From a checkpoint of a small transformer trained on Wikipedia.
Size: 26 layers, width 192, 9 heads of 32.
MLP neurons of a small language model. Each row is named by its layer, matrix (gate and up: input weights; down: output weights) and neuron, and shows model dimensions 32-159. Each number is 128 + 32 x the weight over its row's rms, rounded and kept within 0 to 255. A neuron's up and down rows have the sign that makes its largest values positive.
Before each neuron's rows, "fires on" lists the tokens most often at its 100 highest values on Wikipedia text that the model never trained on.

fires on: ",", " to"
L12.gate8 [102 113 130  82 139 149  63 109  82 102 188 113 163 137 141 156 175 104 139  94 128 110 103 170 120 184 201 122 156 115 133 119 142 126 165 159 119 188 144 106 233 176 147 107 120 163  65 126 157 151 147 106 143 108 113 168 125  95 192 178 144 107 153 151  88  87  64 137 131 176 193 175 144 126 111 163 142 155  93 130 128 156  96 162 114 150 117 146  99 100 104 150 104 145 132 140 105 103 115 152 103 131  92  91 140 103 189 151 140 103  53 182 127 103 117 105 159 125 114 141 100 160 193  89 103  79 157 159]
L12.up8 [ 98 144 184 161 137  97 118 129 153 114  44  31 130 170 105 126 148  45 107 168 178 118 116  97 115 146 129 171 152 140 128 102  97  97 144 152 184 140  61  91 132  79 124 139  79 138 118 136 170 164 150 178 144 129 149 176 165 125 126 111 120  84 112 150 128 126 165 135  97 141 144 108 101 157  95 135 136 121  91  79 157 120 117 129 178 135 116 135 131  95  94 175 165 108  38 112 198 158  61 153 153 106 126 103 150 152 128 114 116 110  60 116 107 138 145 106 154 103  98 176  90 103 114 202 150  42 139 170]
L12.down8 [163 113 113 125 171 126 167  91 181 164 150 152 128 100  97 117 109  81 137 142 101 107 112 133 132 170 142  91 158 137 112 155 123 190  96 136 122 142 131  83 174 134  82 115 131 156 107 126 150 147 141 123 130 137 128 127 150  92 197 130 133 147 117  92  91  96 184 146 152 194 138 150 140 118  90 126 112 160 109  64 130 163  74 131 110 185 128 148 146  48 163 159 136 101 208 158  95  88 140  57  30 130 159 131  72 150 142 121  68 141 141 159 177 101 119 108 114 145 130 120 143 138 210  94 109 108 151  92]

fires on: " to", ".", " hold", "S", " Category"
L16.gate573 [ 90  79 145  93  98 146  95 176 135 113 149 123 175 105 150 192 108  82 159 103 134 124 146 153 167 191 135 213  95 145 121 127 120 132 152 161 123  86 147 120 166 125 142  52 135 166  95 105 157 134 161 143 177 147 101 177  74 115 131  57 165 130 112 143 101  99 135 127 145 163 127 145  42 125  67 190 141  89 137 111 148 174  86 126 194 122 121 115 120 141 146 135 138 144 140 110 130  64 122 130 124 148  95 120 120 134 177 122 117 153 123 135 102 160 108 150 165  97 118 177  76  65 123 106 108  84 108 184]
L16.up573 [117 124 129  94 140 127  95 132 155 123  99 130 118  84 163 155 136 104 111 108 224 148 161 155 134 114 221 235 111 133 134  98 145 126 173  77  97 114 188 132 188 114 143 146 127 122 122 136 178 172 147 161 101 129 102 115 125 102 190 140 126 142 142 105 169 131 157 137 185 160 144 129 161 139  84 148  77  97  74 147 144 119 137 161 135 121 157 172 153 115  74 134 118  81 128 126 100  92  96 135 160 169 147 114 134 131 150 168 128 139 134 187 105 132 120 134  99 186 231 149  85  71 116 115 173 130  91 175]
L16.down573 [100 122 113 140 129 105 149 150 155 143 149  65  93  87 127 167 173 104  78 109 126 165 158 174 146 161 157 149  83 136 170  90 169 194 175 130 149 151 173 122 166  82 156 186 138  35 142 144  98 109  47 137 105 143 100 167  88 102 170 161 119 164 111 122 135 131 131 109 167 196 154 137 137 137  68 202 153 134 110  80 118 129 132 167 178 108 151 108 155 139 141  99 140  65  84 178 171 129 122  91 128 106 125 104  83 148 151 111  80  87 171 130  89 172 126 105  97 103 169 144  89 160 151 151 121 144 130 135]

fires on: "s", "f", "h", "m"
L2.gate116 [ 60 158 114  94 151  64 119 145 136 122 115 128 120  49 237 129 170  60 184  89 139  68  99 137 149 107 115 127  58 138 111  84  48 182 140 134 155 150  94 133 162 108 133 123 131 128 120  89 115 110 117 158 103  98 132 135 154  92 105  95 123 151  67 144 138  91 140 110 171 138 142 106 134 116 123  92 103 137 158 105 148 106  85  94 133 100 106 100 130 121 143 153 115 142 200 118 129  93 145  95 106 131 142 175  97  82 140 142 112 158 118 123 182 155 132 185 136 113 114  84 161  78 138 110  90  76 149 108]
L2.up116 [132 143 187 140 156  55 102 148 136 129 202  91 162 205 102 176 128 131 110 164 136 189  89 124 105 123 116 131 133 152 145 143 131 150 181 145 122 139  94 152 122  82 120 107 162 102 164 150 153 189 224 121 149 124 183  95  99  67 117 150 147  58 164 110 130 112 145 102 145 103  83 146  96 153 214 128 195 150 163 117 113 140 123 108 111 133 128 172 161 109  59 131 100 130  97 112 160 111 131  95 149 100 227  78 133 149 121 134 145 136 195 149  37 154 145 116 139 169 113 169 151 122 117 140  84 128 149 141]
L2.down116 [120 135 112 103 182 141 104  96 196 155 121  66  65  77 125 109 145 156 141 122 139  80  68 105  99 147 163 160  93 159 153 141 187  74 166 104 207 101 136 134 133 139 135 153 134 178 134 147 101 137 102  86 113 133 117 122 146  92 110 173 146 103 121 128  71  59 156 112  82 107  63 117 103 133 186 154 135 158  95 122 131 189 160 130 185 143 175  99 142 132  73  90 170 105 187 131 123 111 212 149  58 115 114  94 147 150 111 149 123  97  90  83  62 148 121 117 162 109 204 148 116 147 134 155 115 178 102 122]

fires on: " of", " were", " the", " at", "\n", "%"
L12.gate497 [154 127  54 118  93 120 147 131 130  82 120 142  93 149 133 111 114 164  69 123 138 110 157 129 105  90 146 144 124 151 137 134  80 163 102 128 126 171 177 176 118 147 148 108 153 120  95 130 120  93 150 161  93 136 108 108 131  51  88 152 147 116 112 106 131 171 126 177 110  98 155 117  37 151 148 148  72  95 121  97 131 146  97 148 128 162 184  84 119 163 144 103  61 127 161 104 154 165 145 106 167 107 104 135 115 141 153 133 132 130 164 151 161 124 126 140 178 105 176 162 123  86 126  80 197 109 176 177]
L12.up497 [121 124 123 125  90 126 117 124 137 178 134 100 180  68 159 144 145 130  82 110 135 112 115 181 142 109  91 108  73 176 104 100  92 111 125  93 185  96  95  98 136  95 127 145 118 103 190  99 152 145 111 192 182  87 148 182 152 185 123 128 158 160 126 104 130 150 142 124 185 162 121 139 100 139 207 102 164 156  98  78 152 155 114 120 155 116 104 134 112 195 131 186 115 154  84  94 130 100 165 118 154 130 107  93 160 151 160 157 156 119 130 120 151 117  92 140 124 110 132 171 151 155 198 147 191 125 196 155]
L12.down497 [186 144  73 160 145 142 120 151 141 133 174 108 116  97 128  64  49 155 137 139  85 175 124 136  93  94 164 101 158  70  69 138 120 145 143 172 132 125 122 158 169 147 162 165 119 132 145 138 151 114 145 110 112  72 155  93 113 103  95 116  89  83 149 145 162 109 142 116 126 141 103 134 135  97 138 141  91 155  53  67 120 134 112  73 120 168 102 140 102 147 129  99 131 125 128  94  76 144 104 117 131 138 157  97  82  84 153  77 102 196 127 149 159 114 109 114 188 127 102 151 140 130  83 168  75 145  98 137]

fires on: "2", "0", "–"
L18.gate57 [120 108  90 115 126  64 139 210  42 186 118 162 142 156  96 130 129 135 111 145 169 128 102 122  78  71  80 149 180 148 142 104 121  81 128 136 108 150 104 125 140 135  84 117 169 141 104 156  49 134 112 184 118 177 147 193  47 119 146   9 117 141 159 156 117 116 130 126 103 144 176 143  86 159 141 147 143  66  45 142 170 112 159 109  43 153 134 150  88 128 155 156 124  56 129  71 104 115 103 134  85 101 146 134 166 120 131 145 152 182 169 177 109 139  88  81 147 143 108 148 116 157 125  99 161 139 144 103]
L18.up57 [119  89 202 126 107 153 115 124  95 168 124 126 151 107 139 128  95 159 121 127 149 186 154 158 128 142 159 155  83  60 145 146 125 115 147 102  87 137 108 196  60 167 105 131 180 107 140 110 153 130 131 126  62 168 113 150 116 131 195 112  96 125 137 111 143 157 170 172 123 129 110 119  87 103 126 132 124  92 137 129  93  89 116 121 122 134 114 118  47 115  91 146 164 122 172 152  79 163 170 130 134 114 110  95 104  92  76 156 102 148 149 119 101  82 129 118 143 115 149 150  65  96 130 149 200 123 130 105]
L18.down57 [103  84 160 132 141 100 109 195 145 147 127 197 211 133 169 106  86 106 130 153 103 140 110 118  77 133 103 167 134 105 173 100 140 100 128 162 140 134 108 145 117  97 104 133 178 123 142  84 118  97 164 122  83 148 119 165 117 186 164  49 115 164 129 121 131 182  90  93 117 173 136 123 105  98 131 110  74 107 108 170 125 138 200 122 131 175 103 120  91 165  61 125  80 125 141 176 143  98 148 178 178 139 140  88 147 134 161 143 147 210 175 132  81 135 122 102 168 178 102 119 103 223 197 191 127 131 137 130]

fires on: " (", ".", ";", ",", ":"
L18.gate404 [115 130 133 154 109  97 129 149 104 136 105  80 120 150 120 155 147 105 109 116 131  97 136 178 133 134 186 144 101  96 145 172 110 177 168 130  80 108 115 129 108  89 140 122  84 143 144 120 131 183  84 179 123 174 128 137  67 111 129 133  86 177 182 125  84 193  99  94  94 135 106 150  81 178 116 181  79 185 146  77 139  94 133 133 138 136 121 171 113 119  87 202 144 119 119 126 139 144 156 129 191 148 171 109 123 111 130 140 137 157  72 119 134 125 160  94 132 112  79  83 125 166 147 155 123 118 107 130]
L18.up404 [159 140 192 125 122  98 106  98  98 102 126 163 106  94  87 161 144 136  75 159  82 134 134 112 127 139 142 135 127  89 179 100  63 150 141 165 122 126 114 168 120  91 152 138  65 116 124 158 125  56 163  99 157 159 115 153  67 117 175 131 105 125 109 126 144 180 107 170 124 158  86 123 121 178  90 191 166 107 106 198 163  85 137 137 163 140 111 142  81  95 162 184 155 107  88 105 124 101 110 153 168  85 134 123 186 133 129 163 109 121 186 167  75 184 124 145 137 145 121 142  80 137 132  89  75 134 128 170]
L18.down404 [146 138 128 110 106 109 130 153  90 140  89 152  85  61 134 120 173  93 180 196  82 205  90  62 163 107 145  87  98 100 171  80 161 110 178  92 112 167 145  86 106 136 180  81 124 151 112 201 138 102 170 172 128 122 143 130 136 146  96 120 179  88 144 139  92  82 104  91 141 118 147 145 124 101 139 144 160  84 136 172 136 130 147  73 140 142 161 111  93 147  80  88 134 139  98 155 143  58 132 142 100 113  50  86 148  75 128 172 103 137 160 150 139 134  84  92 106 144 137 120 143  75 164 141 117 125 121 123]

fires on: " sub", " Sub", " species", "sur", "ry"
L3.gate322 [117 140 131 101 146 154 109 141 135 131 144 123 139  74 178  92 152 101  37  94 131 128 122  95 101 172 107  94 132 147 163 193 121 197 112  81 165 170 166 107 142 158 129 153 115 176 137  61  66  95  90 174 101 108 143  94 165 208 110 111 135 117 121 128 175 142 155 144 134  50 110 169 171  77 158 121 107 111 136 131 117 100 122  55  97 170  92 126 153 135 146 114 151 130 134 126 105 173 181 132 134 156  76 127 137  81 122  97 125  93 146 164 101 153 102  58 138 132  69 125 140 107  98 135 174 152  33 135]
L3.up322 [152  95 142 122 135 198  67 107 127  85 127 131 201 139  75 129 137  73 119  87 113  94 115  82  60  93 149 169 132 104 175 168 125 142 103  71 124 225 148 132 112 106 177 108 120  90 114 109 119 150 117 182 108 114 172 154 123 134  69 106  70 139 157 146 168 115 165 126 136 119 186 207 125 124 146 128  87 135 165 107 160 177 133 131 126 179 107 123 146 103 130 134 103 111 122 156 147 150 185 123 177 129 140 117 146  76  90  79 184 185 121 121 147 142 158 149  73 148 115 122 130 154  95 127  93 111  71 157]
L3.down322 [134  72 111  95 152 164  87 157 143 104 153  82 135 155 144 124 110  71 122  98 142 148  87 129 140 136 155 150  95 168 129 122 135 107 101 110 184 145 175 130 146  96 126  93 157  79 134 106 152 165 143 121 111 102 144 120  99 127  75 113  70 128  80  80 135 145 174 132 155 170 128 201 126  90 137 188 139 165 124 177  98 122  65 165 102 193  93  84 153 121 119 134 169 105 147 143  92 150  75  88 130  97 103 124 153 151 112 144 148 130 147  81 177 184 144 121  74 150  90 114 164 156 133 128 106 129 166 144]

fires on: "s", "th", "exp", "se", "the"
L18.gate28 [144 140 108  49  90  64 109 123  50 105  85 184 118 121 168 109 145 144 141 169 111 158 126  95 102 122 149 128 104 178 143  82 109 121 118  86  83 142 138 137 131 142 100 143 157 126 107 143 118 147  94 154  96 122  96 198  83  97 142  84 116  34 116 173 154  76 125 106 153 105 100 173 119 155 154  52 139 156 122 128 139 147 119 143 140 164 129 110 145 160 186 106 102  83 141 187 111 157 120 162  65 189 145 112  95  96 150 118 108  87 129  88 147 168  34 103 148  40 151 127  85 102 100  88 107 188 125 106]
L18.up28 [143 177 139 129 109  98 141  65 125  86  83 156  91 133 176 127 134 115 105 122 110 145 124 114 133  87 124 161 112 135 146 102 139 152 138 107  78  86 165  75  88  98 172 136 116 121 121 171 115 115 106 102  86 114 135  80 121 166 116 102 196 154 102 117 173 115 143  52 122 112 140 190 137 103 160 134 155 110 104 162 101 179 110 128 148 126  48 234  74 107 123 106 165 140 170 141 145  88 197 133 143 171 138 133 109  84 195 170 163 117 114 130 135 164 153  98 148 129 122 112 115 164 112 120 113 139 134 137]
L18.down28 [ 51 151  77 138  99 122 111 113 160 166 114 138 132 185 185 163 123 167 134  83 158 171 137 121 105 140  99 158 133 152 102 127 158 151 134 113 148 147 171  95 165 124 116 132 118 139 194 116 129  81 110 168  63 117  84 143 156  74 114 130 107  84 157  65 125  86 144  59 171  48  89 146  84 131 125 136 126 140 166 129 134 127  32 141 101  69 131 205 189 192 179 146 170 154 112 115 115 115 120  75 119 133 110 115 181 113 129 103 143 107 180 142 156 186 168 147 136 167 133  91 122 140 143 143 134 133 130 196]

fires on: " and", ",", " to", " or"
L13.gate115 [123 147 114  86 123 120 165 117 109 147 154  97 144 135  89 181 133 122 206 194 203 132  39 155 135 115 152 129 136 178 172 109 150 146 104 149 190 123 124 141 144 125  87 125 106 132 160 186 156 131 114  97 159  76 158 104 103 128 131 171 106 119 164  78  97 148 119 126  85 122  96 150 143 190 107 130 151 139  96 137 131 147 102 118 139 153 137 113 158 135 121 170 101 160 169  99  80 101  59 162 138 137 166  91 147  74 196 110 108 114  82 147 141 113 127 152 116 131  94 125  72 136 140  96 168 133 137 122]
L13.up115 [105 138 169 115 183 110 125 112 146 133 134  92 144 107 106 124 162 126 173 110  86  39  76 130 123  68 152 130 123 112 152 130 146 139 109 138 139  85 170 165 128  97 165  56 111 102 109 143 155 141 141 124  83 130 171 209 117 129 215 140 157 113 130 102 144 110 153 183  81 136 131 137  98 113 133 197 111 159  65 142  99 160  89 163  91 179 166 145 154  88 152 157 193 136  75 107 132 194  97 181 115 172 116 107  93 142 122 141 118  80 130 155  80 162 105  99 117 132 107 109 138 165 139  83 158  92 119 198]
L13.down115 [108 161 130  85 137 195  97 170 112 102 131  53 136 116  96  88 155 104 142 135  72  87 158 148 129 129 152  90 129 138 176 150 148 171 156 172 100 182 156 119 142 154 128 141  56 130 130 131 151 173  78 118 131 140 151 165 152 162 156 112 127 103 212 130 169 150 151 128 136 183 148 147 149 116 138 126  87 136 110 187 110 106  44 145 111 145 162 130 151  53 160 124 148  93 108 148 138  94 149 123 134 122 166 103 123 122 177 140  85 124  75 164 132 122 117  90  98 142 107 109  89 133 155 116 112 102 119 161]

fires on: " in", " |", ";", ",", " North"
L19.gate568 [100 111 182 129 123  77 103 171  91 174 174 173  77 182 135 175 117 139 104 113 133  89 122 135 127 105 105 174 119  83  87 207 101 144 140 105 136 100 131 137 168 132 109 184 181 120 105 113 113 150  83 115 139  92 158 122  65  94  91 100 101 185  68  93 160 135 154  96 148  63 196 193 166 179 107 103  85 116 119  97 109 152  65 100 170 103 115 149 119 162 142 137 119 117 105 102 117 176  85 204 108 140 127  72 111 115  94 119 123 107 137 161 139 138 115 193 148 156 144 121 130 140 180 174  96 133 109 129]
L19.up568 [125 137 183 132 140 146  74 117 155 125 115  90  97 131  93 159 129 154 106 144 113 110  98 153  20 117 111 148 106  97 136 159 200 131 146 108  75  59 192 125  49 152 163  95 157 106  62 136 130 128 118 134 177 110 153 127 121 133  92 103 176 150 107 135 148 136 127 155 130 111  90  91 154 157 108 163 127 128  74 169 131 118 158  94 109 151 110 129 154  91 119 124  35  92 181 197 125 179 161 166 188  95 108  99 148 121  91 132  76 115 135 143 123 128 124 171  96 139 123 152 140 118 133 147  78 159 148 145]
L19.down568 [170 181 163 148 112 151 109 134 112 177 100 135 115 124 199  49 134 133  75 156 103  23  70 140  60 149  81 146  95 164 138  98 132 129 144 101 117 130 108 152 132 159 178  95 121 112 114 146 181 140 103  66 167  86 140 151 108  95  98  60  43 134 121 145 133 112 148 170 112 120  70 114  98 117  90  81  56 139 148 126 114 104 120 176 110 126 109 110 180 123  95 105 115 154 147 135 142 116 119 119 103 145  63 120 126 130 165 162 111  94 136 119 133 105 102 105 112 119 105 152 113 129 147  82 159 183 167  91]

fires on: " ", "-", "–", "0"
L13.gate27 [138 155 108 135  97 164  95 133 105 121  89 127 154 116  79 104 114  68 120 128 210 133  89 122 201  93 115  81 190 125 127 121 164  76  59 160 124 140 121 134 155 137 133 106  61 143 103  98  73 159 118 169 130 177 158 148 107 119 156 116 101 111 112 156 148 128  89 151 120 185  79 100  70 146 145  84 143  68  68 130 107 101 115 125  86 100 178 138 114 156 134 124 134 132 145 144 130 104 134 107 135 128 211 144 131 125 149 142 203 114 132 131 129 127 147 106 109 142 119 140 131 130 122 111 163 169  83  95]
L13.up27 [102 119  98 102 159 159 102 159  81  79 114 190 174 151 145 118  91 165 111  50 173 127 127 140 147 105 125  61  98 146  97 104 127 159 200 107 166 128  34  85 129 124 102 109  98 132 146  73 134 139 101 174 105 177  88 107  81 102 129 153 142 150 125 108 119 138 132  82 121 124 113 126 128 128 151 153  33 133 164  94 117 146 125  72 146 113 115  95 118  88 142 101  78 128 149 162 154 112 156 174  99 117 106 149  55  93 153 172 130 108 127 131 115 146 118 110 102 114 105  99 136 154 100 168 107 144  90 115]
L13.down27 [168 112  67 152 134 132  82 149 123 108  81 151 135  69  84 133  83  84 172 108 165  97  54 156 160 153 121 140 149  91 189 158 217  50 112 127 114 145  87  79 124 117  96 168 153 141  58 136 124 112 133  92 132 162 203  99 118 116 123 129  91 138  98 101 150 136 126 153 154 181  73  98 135 125 142  64 145  37 114  87 122  94 133 156  94 105 161 112  86 138 176 148 127  92 131 205 132 117 112 156 142 194  94 166 134 124 114 128 139 126 170  90 157 106 135 128 101 145  98  89 125 165 119 111  49 133 109 137]

fires on: " in", " at", ";", " of"
L14.gate494 [138 101 135 164 100 117 112 159 132 163 159 193 111 104  50 102 101 134 161 161 134 191 139 158 129 114 173 155  65 150 114 135  80 176 164  85 144 143 166 163  95 116 168 155 125 104  75 110 123 158 123 150 122 125 109 190  58  38  77 117 132 121 113  81 120 125 153 152 156  79 101 105 111 127 111 136  62 104  96  97 124 156  80 144 105  76 105 143 133 181 139 174  94  91  49 150 175 114 183 113 103  60  89 173  76 141 113 121  78 116 134 175 170 136 130 173 118 157 125 226 151 133 120 156 153  73 124 151]
L14.up494 [ 96 152 163 120 162 134  95 128  56 145 121 185 146 147 127 122  70 111 133 112 125 104 140 162  66 120 145 155 169 164 159 104 133 101 106  71 134 128  56 137 136 139 155  95 124 107  33 143 152 133 127 158  91 137 124 114 123  83 134 106 109  82  89 168 121 118 127 166 134 158  70 134 117 182 150 111 109 130  97 139 158  76 101 134 127 151  89  91 202 222 102 104 111 123 177  85 150 106 188  94 124  86 168 100  93 159 114 180 134 114 127 130 122 136 135 148 140 190 105 170 133 106 135 119 193 118 165 175]
L14.down494 [ 99 133 127 162 141 114  62  77 187 195  75 164 162 115 146 110 144 105  74 131 141 143  91 159 102  55 109 130 137  86 101 120 121 150 104  81 185 117 128 176 165 124 132 115 110  99 157 107 130 121 114 124 129 125 125 104 120  99 130 111 111 146 155 123 131  58 101 131 113  93 108 150 128 121 152 124  71 106 129 133 157 154 122  82 149 169  93 109 168  97  97 134  91  99 179 103 210 164 106 185 123  52 161 146 103 136  90 170  69 114  94 130 150 135 103 132 103 158 142 181  77 121 153 124 110 158 171 110]

fires on: " The", " Sch", "The", " the", "the", "s"
L19.gate262 [135 131 139 122 175  76 116  94 140 171 160 134  63 134 177 106 117 123 166 132 132 137 104 186 104  93  90 104 155 153 138 126 144 120 127 102 153 173  87 112  96 140  65 129 147  75 107 144 103 139 152  98 116 106  84 123 125 101 184 158 135 142  79  69 178 118 136  69  95  96 105 156  80 141 140  54  99  80 115 158  97  92 115 101 101 141  92  93 104 151 115 150  96 142 108 120  72  80 134 117  79 101 140 184  86 102 167 100  55 124  74  86 168 164 106  89 229  23 135 130 129 106 154  99 144 190 129 157]
L19.up262 [126 157 113 122 155  76 136 121 146 123  86 154  82 116  61  66  91 115 132  84 136 128 140 110 100  57 143 144 138 157 182 122 128 120  60 190 121 105 131 118 150 146 116 151 142 132 124  90  70 125 128 172  77 159 120 119 137 183 131 150 126 143 149  96 130 112 124 140  70 102 102 133  90  97 130 135  91  86 155 159  92 102 120 148  98 162  79 120 125 107 197 104 157 117 147  98 143  93 122 151 129 192 146 116  96 140 137 123  91 150 105 191 141 156 158 129 117  93 145 100 146 127 147 158 127 129 124 107]
L19.down262 [ 92 176 118 152 109  85  98 115 107 145 152 167  95 154 130  75  77 126 115  92 103 120 115  74 154 122 117 119 107 130 182 101 170 133  92 146 133 125 117 107 164  79 107 155 147 162 124  85 126 103 132 129 160 158 147  59 181 144  90 133  74 207 154  65 125 155 187 105 126 129 159  37 143 128 126 106 136 131 146 181 122 141  91 120 110 120  57  77 144 112 131 139 139 129 119 138 135 139  99  57 112 200 191 111 120 145 102  92 120 129  84 121 147  94 117 117 147  75 219 159  45  77 124  92 125 114 164 123]

fires on: ",", ")", "s", " and", ";"
L18.gate212 [157 220 110 106 103 115 119 139 168 112 164  88 116 103 160 186  77 149  87  89 159 114  98 109 140 148 123 137  92 115 128 175  91  92 115  83  99 100 178 160  58 150 110 121 136 154 201  96  64 173 145 122  96 162 125 130 168 155 136 148 105 147 153 134 134 145 133 151 104 156  99 146 138 170 115  93 118 137 176 115 184 179 127 142 106 119 155 119  99 125 123 136 110 150 118 122 177 116 127 138 125 117 185 170 135 130 161 121 158 115  69 134  91 148 219 128  81  68 129 125 131 213 148 106 116  92  93  84]
L18.up212 [130 140 113 140 144 109 113 134 197  69 123  95 129 136 111 151 133 184  99 179  89 111 133 104 106  85 144 127  80  87 162 160  90 114 169 186  99 135  97 126  79  98 172 119 167 152 112 154  82  97 128 164 134  82 112 157 134 158 179 102  71 163  77 107 136 112 172 154 143 129 158  84 109  95 146 162  88 113  93 112 146 105 100 163 173 178 108 107 123  87 106 119 103 120  80 130 158  65 140 131 141  70 140 182 156 113 130 161 158 119 142 149 116  61  94 119  86 130 150 139 140 174 137  98 137  64  97 150]
L18.down212 [115 147  87 157 146 116 145 177  82 146 119 195 173 136 161 142 122 171 140 139 127 130 116 172 111 116 134 147 130  95 105 188  80 174 140  96 119 139 105 163 167 131  73 112 133  90 114 105 125 149 114 111 127 123 109 149 134 120 161  92 174 154  89 161  35  75 146 172 105 133 116  75 162 158 141 165 129 115 190 124 112 141  87 154 213 141 118  82 109 161 140 163 140 155 135 143  61 170 134 181 140 112  84 155 111 136  75 107 122 117 117 165 131 191 111 112 102 107 122 151  90 116  99  92 119 155 185 125]

fires on: " and", ",", " con", "b", " or"
L18.gate261 [152 165 130  91 121 145 110 146 114 136 112 129 148  80 135  53 143  93 100 147 101 196 212 127  68 103 138 126 164 167 168 120 157 131 171 140 137 112 127  87 193 107 107 114 147 142 198 126 127 136  87 149 182 134 169 178 123 100 146 143 158 105 145  51 113  87  91  77  73 179 123 130  61 107 102 149  94 144  51 184 131 197 154 100 132 133 119  75 134 161 124 151 170 119 171 138  93 142 146 143 139 101 124 121 174 148 145 137 157 128  87 178 165 158 167 131 123  64 112 126 134  93 128  89 139  89 128 149]
L18.up261 [111 129 165 166  93 104  56 112 153  89  53  85 101 137 162 101 183  96 122 125 118 141 127 116 173 127  74 142 136 163 167 175  86  84 148 182 140  74 142  94  56  76 147 164 135 170 131 160  83 116 101 131 161  77 153 102 131 145 142 133 142 116 187  89 148 163 132  91  94 123 116 195  92 112 113 150 146 146  92  90 180 106 109 138 142 100 174 119 117 128 185 141 119  89  68 174 120  59 128 151 138 143 120 127 164 143 122 102 153  95 120 124 164  91  96 140 105 159 163 136 127 175 163 152 145 150  67 111]
L18.down261 [141  79 124 167 113 161 129 160 147 137 113 109 116 174 122 158 179 102  42 114 147 101 127 198 187  62 186 144 142 140 143 146 149 123 127 135  90  93 163 115  85 116  99 137 126 112 120 118  85 164 129  90 194 124 123 115 146 162  63 100 125 163 117  79 149 127 170 141 108 142 178 187 113  89  92  89 144 184 167  59 100 195 122 156 173 127 145 135 135 170 157 109  90 116 185 177 177 124 150 148  79 176  91 142  92 142 117  60 113 139 115 149 111 109 165 100 113 129 144 135 166 146  89 165 135 160 107 101]

fires on: "s", "d", "ed", "m"
L2.gate452 [ 64 101  99 120 134 105 109 166 182 101 107 187 160  98 109 104 161 131 128 124 119  88 142 174  96 150 127 143  97 141 147  88 114 111 120  73 134 118  85 101 153 185 118 202 174 125 128  55 146  89 135 180 135 104 195 183 153 132 130  93  89 178 132 166 141 144 152 105 170 156 126 108  84 187 155  81  59 144 158 196  79 131 106 140 141 142 109 111  80  81 118 111 116 174 184 127 160 140 174 139  94  87 138 167 122 133 146 169 157 143  96 110 180 156 178 103 129 120 121 167 119 150 134 108 137  52 165 133]
L2.up452 [133 179 128 119 116 103 176 101 145 121  96 158 116  61 155 163 127 125 112 147  63 102 131 111  74 129 131 166 147 127 164 102 104  93  83 170 146 168 132 145 132 148  85 161 147  92 128  85 135 145 140 135 170 145 214 128 103 113 134 151  96  94 103 142 158 118 132 163 134 143 124 100 126 139 158 106 135 145 217 158  62 100 100  79 114 116 117  90 162  81 190  86 142 132 143 124 140 121 169  99 146 131 112 175  94 159 135 170 137 106  95 110 131 185 158  96 173 138 124 140 131 196 129  73 130 134 114 105]
L2.down452 [143 161 131 134 142 142 143 117 124 106 154 109 137 128 113 120  47 164 105 121 187 111 137 120 122 148 113 152 105 161  96 130 146 115 177 110 188  52 139 166 134  82 106 130  96 135  82 176 148 198  84  81  93 133 136 161 153  69 136 105 174 114 105 154  74 130 114 112 127 154 136 148 145  64 150 122 153 165 130 107  74 109 147 124 142 150 141 124 136 145 159 170 102 126 159 199 150 148 171 142 160 173  65 140 123 172 115 169 115 132 157 104 113 135 117 118 173  92 138 126 136 106 142 103 149 170 116  75]

fires on: "-", ":", " c", "–", ","
L20.gate373 [117  99 133 156 121 131  89 104 143 117 116 123  64 111 175  64 106 126 109 178 156 123 139 166 111 107 185  66 156 119 136 158  76 152 108 151  42  57  75 178 110  98 192 108 112  93 118 139  86 134 129 128 105 165 130 152 145  81 136 131  59  40 110 202 101 116 123 154 172 131 103  52 121 159 157 179 136 158 198 162  96 112  87 125  61  91 136 114  91  81 131 135 140 145 121 132  80 106 140 102 150 160 122 166 156 126  93 144 123 140 151  92 137 139 110 121  84  85 100 105 121  74 145  99 211 165 143 123]
L20.up373 [ 90  86 184  87  80 154 117 122 145 145 148 180 109 129 123  63 151  93 131 160 116 136 145 150 121 138 123 131 173  88  84 139 126 183  99 150  94 194 117 112 147 118 169 157 149 180 150 168 137 193  84 132  92 139 174 132 148 150  95  42  77  52 110 136 135 154 148 154  75  96 127  62 154 168 101 147 121 110 101  91 127 201 106 171 110 105 181 115 166 119 111  53 116 111 142 115 121 134 125 118 161 163  91  92 133 142  90 116 116 114 128 110  83 160  49 182 132 139 154 108 137 105  95 142 111 113 158 140]
L20.down373 [144 187  84 104 139 119 133 114 143 140 207 133 157 141 132 197 137 117 160 129 170 154  80 126 108  84 127 103 139 133 111 134  70 118 121 186 213 125 146 115 115 148 148  93 115  91 146 162  96 131 120 101 120  55 106 120 179 154 125 154 129 148 153 102 138 105  94 130 185 194 143 172 117  76 111 150 202 137 157 145 146 151 152 128 156  85  83 154 103 128 113 100 142 130 121 121  93 128 142  86 168 109 137  66 159 152 147 115 147 109  95  93 117  76 197 160  47 112 104 116  90 184 139 141 122  63  81 131]